{"d_model": 384, "d_mlp": 1536, "qk_norm": false, "init_std_up": 0.0322, "optimizer": "adamw", "lr": 0.000848, "beta1": 0.9, "beta2": 0.95, "grad_clip": 2.0, "warmup_steps": 269, "train_tokens": 675200000, "dataset": "wikipedia_en"}
MLP neurons of a small language model. Each row is named by its layer, matrix (down: output weights) and neuron, and shows model dimensions 32-223. Each number is 500 + 40 x the weight over its row's rms, rounded and kept within 0 to 999. Numbers have three digits each.
After each neuron's rows, "raises" lists the tokens whose logits its output raises most directly, leaving later layers aside.

L6.down418:425453500432504503489522523519525483505516526548472578540504522476484505510541458518496503474491443513476497529472475515480484497520515646485481520495518486450509512508460471537539502535500505492512517531485513510515513482488236524525538536476453521490473526498550486479523483579497514471500482513453563491518476572490544503525535482433512509582470468500536498472555530463536448474482504492502549529505511491488556519579521479558513511458489520518480492489517512537533492518429469513510501487509518486493504469526523521463486491513494512530439485515525534203509524518487537539
raises: "1", "0", "5", "2", "6"

L6.down1103:495542506490603453539493516508551519451508501513390476557500484460531561530485520586495510469472488527402512484496537568528524562538482553431540493499501512603495504399471527480538507514473515484456495493544474506556437532464614458455509498506520441542472479578508500490521531526542483542511506567444464517502436445477509408577468425491542565562499486527494499530566444509517539538493480501543577523533463469593569569475470450455528553461599446479484511514476457492526459545466526418487461513507441517540472501473509483480487526539508531457489487448494453492521568508521574462
raises: "y", "ies", "aries", "ary", "where"

L5.down488:541509482534539495522492500534478485508524494496531476505516509500500502540510532520437464496494534515483466493474514499473462456587506531494483516481510514483547484506501483483491504493467465518555488502524498528530495532459101510496526489501478522520470490477470537510476491493524474507511537523533491526503484555502466502526514536522500504473476524495490438481476502483523541490509518512483526531516522475541470505535560491522475507470467504465540536531510476483548520521488504513489470462483512460509473566486508525488477479480472513534530544514460522870444553494507503452
raises: "5", "4", "7", "6", "3"

L5.down770:451527521397503466526534498528492524482545461504522542456508519485559515502475533498422512514502501497492550502464460447490486475467488597494453546507542487502450564565475444492492518496499527537513463493549528483500510538468296459524458474436474537446422513419502563489438480501506513484478505504573495487512462531603558478522500492528474564563456516514471463526459489493418525505507549470467503458495518542528515559487533472466509532456630476530526519478520545457495490521513480568540501477513466511508525529499545528493498442506494540581491450486482594588534599504513465500
raises: "7", "2", "6", "0", "1"

L6.down1273:527579525493583542454563491548490439473514464548600533542492537541464506498514502477556525518505482508494433499494519490541578506445543507543497472522512485475465468547516555543579458541533429507546604499533475563512493520505523488452556438575477506516557479519467494526489477410515484466464510492467504425438455506460487447517536500479473495565486492571461489415470535489493488481511523431583491460491566539491516483457474530523534451482446447466509452524486500468502535468532520528522533589518488527576500521427517528516484412551489515495514445498528492627509459505465484487
raises: "t", "ten", "ive", "ur", "tt"

L6.down1445:505496532563522533448488542503513561489433535544452533540478555531503412474560536550485463493540384518474468501522517559511531455506457536428504483576508494513489446541503484543491534586496517510479555549489459475450548547529371513548523493527467506487475482460488454543487440505501492484565491494487417484498470478479514507481523429501494542482498446406548535536585510517472464501485443485497467519553554505419507481494464509530523492512440536553582509444469469397534475556536532468550468417518496559456521462477462415525440505464497518537497534516504417444430535532509527503
raises: " was", " grew", " became", " began", " has"

L6.down1248:517477496472517499555522539527510460484477514509501470459445378515500521586587399441518466501493484534565473445458451504443500477521503530473521593423606519506566493491506508488540474378474577496483481472493511484466513578481576495543468464500465496516489529526479489436427575473513449537463435533425521486437457500497525479532467556512515533452448489476494464457461468516554493516456516536526539476568503459553485554524487458574532575471419477447527479472512467564556466469505475484417501471461473477482540500448543478459534505501486454544473500434516556451472569518473496486
raises: "0", " week", " month", "2", " Sunday"

L6.down1348:509451534447491422514559530454510533507518486488482599541462530589501403525551477496455516451501527538516477490479480476491558422581463552494559548515467555519534528495526480525517506506488493492455513554534490470502488531490445440543547475471479532529514473472482484497477536523574457548462464512496513476450481460531439444501496436488486546572528443450580481545578497497449483491494476491536477449516543480475502536473486525557543544475449454512463470489495467429474528538481518488499536416529458541547521435516469523448432501466534526513463568517503521548517510522487540510
raises: " was", " had", " has", " is", " went"

L5.down1464:492518462444467500495498463445489503458481447537484440471534434568524452470483495487524462631544512548453588572531487489502488568464536477529483560542465466550495544524490504527544485479465485536561503527477434520542448505529325453502553487632564511491482500502449478498520471504450476620525535512410499547467489495519514463589496454458477498494510460528511437471551492488478568473523488531513507497525518481480538501464460426493533497523511436457523524469518484475528519474519477531432545516521473425495495484458500435540477486530524410477507534495511484671509515484530511430
raises: "for", "ment", "ful", "worth", "board"

L6.down1181:506499500483512498526511510551503509528595491437491517535508505481501440552520480489519511489464487417502493502533468490511492523511466481553480535463487495552563500518525488488468512515439540472516523527537482511496519508485170535479486502489472504539472495543436485482438462449454532385473465488478488515515525528459519505496483522418479529611459466475546471515486505512529507524470536521516561440575540463501503499514535478542485522503490526514511501490514540494532511554524524453536497512490491564495463525473522533464474526479522546482501444442492510787483452481504477467
raises: ",", "0", " |", ")", "2"

L6.down475:486557483546496597504472534485472478465639434580451508477534506547544486431502509510469467429518466530457480467502473483477508487565487556610586553547559377543524525477463545499431544509476504518478482542526555504476462560541473517528486547526483540463494556518526555501449438479496495445468525455449465443505468505481520518539478481545523431513477520455584475461559488445501510503477551519531425516488500514482510511473532439518535537469505536398538479509409560531501471517529462509482446528519518476487512586483519515488524493575478501485492433495502487508494463460496481490
raises: "4", "0", "3", "2", "5"

L6.down12:506498556492508502406488505527577519454484487525464575538568533508517504513534503518469479470451419498524496529496448441445573536553439551542446496431531487474466504543562510544461547490464574518547552429531481488477482502435423505433521471474532524491486526586486376498513536485441539512502542543529503537461466441545513434530448487462421558527508467498454492555506465516506475530516536467485438466537486458510525518512407532471555500566465542532520529486560569502512482457530514541438417547486535491534422433481498473508468485573472520434525527477506546552472497468492526475
raises: "2", "1", "3", "4", ")"

L5.down1045:565532470492501510468464550456462497485589433482488544513558466574531490569466588573412431501466494472523468526488529455513536411459501575422493528506470549506488495478594468506462504499486486514550501487517469467519498540488578503486522467460432500552465506465552489549540541518536485479539512503587462519516488536560502522479520528529538501496496562524558492409471443528495508436510506500495494472563502488588456491483486545488509493488485525464539521519563532497521492515503476486392516500406523466572463497489477556423498491550491403532491541504459519403481566450517453470
raises: "approximately", ",", "5", "7", "6"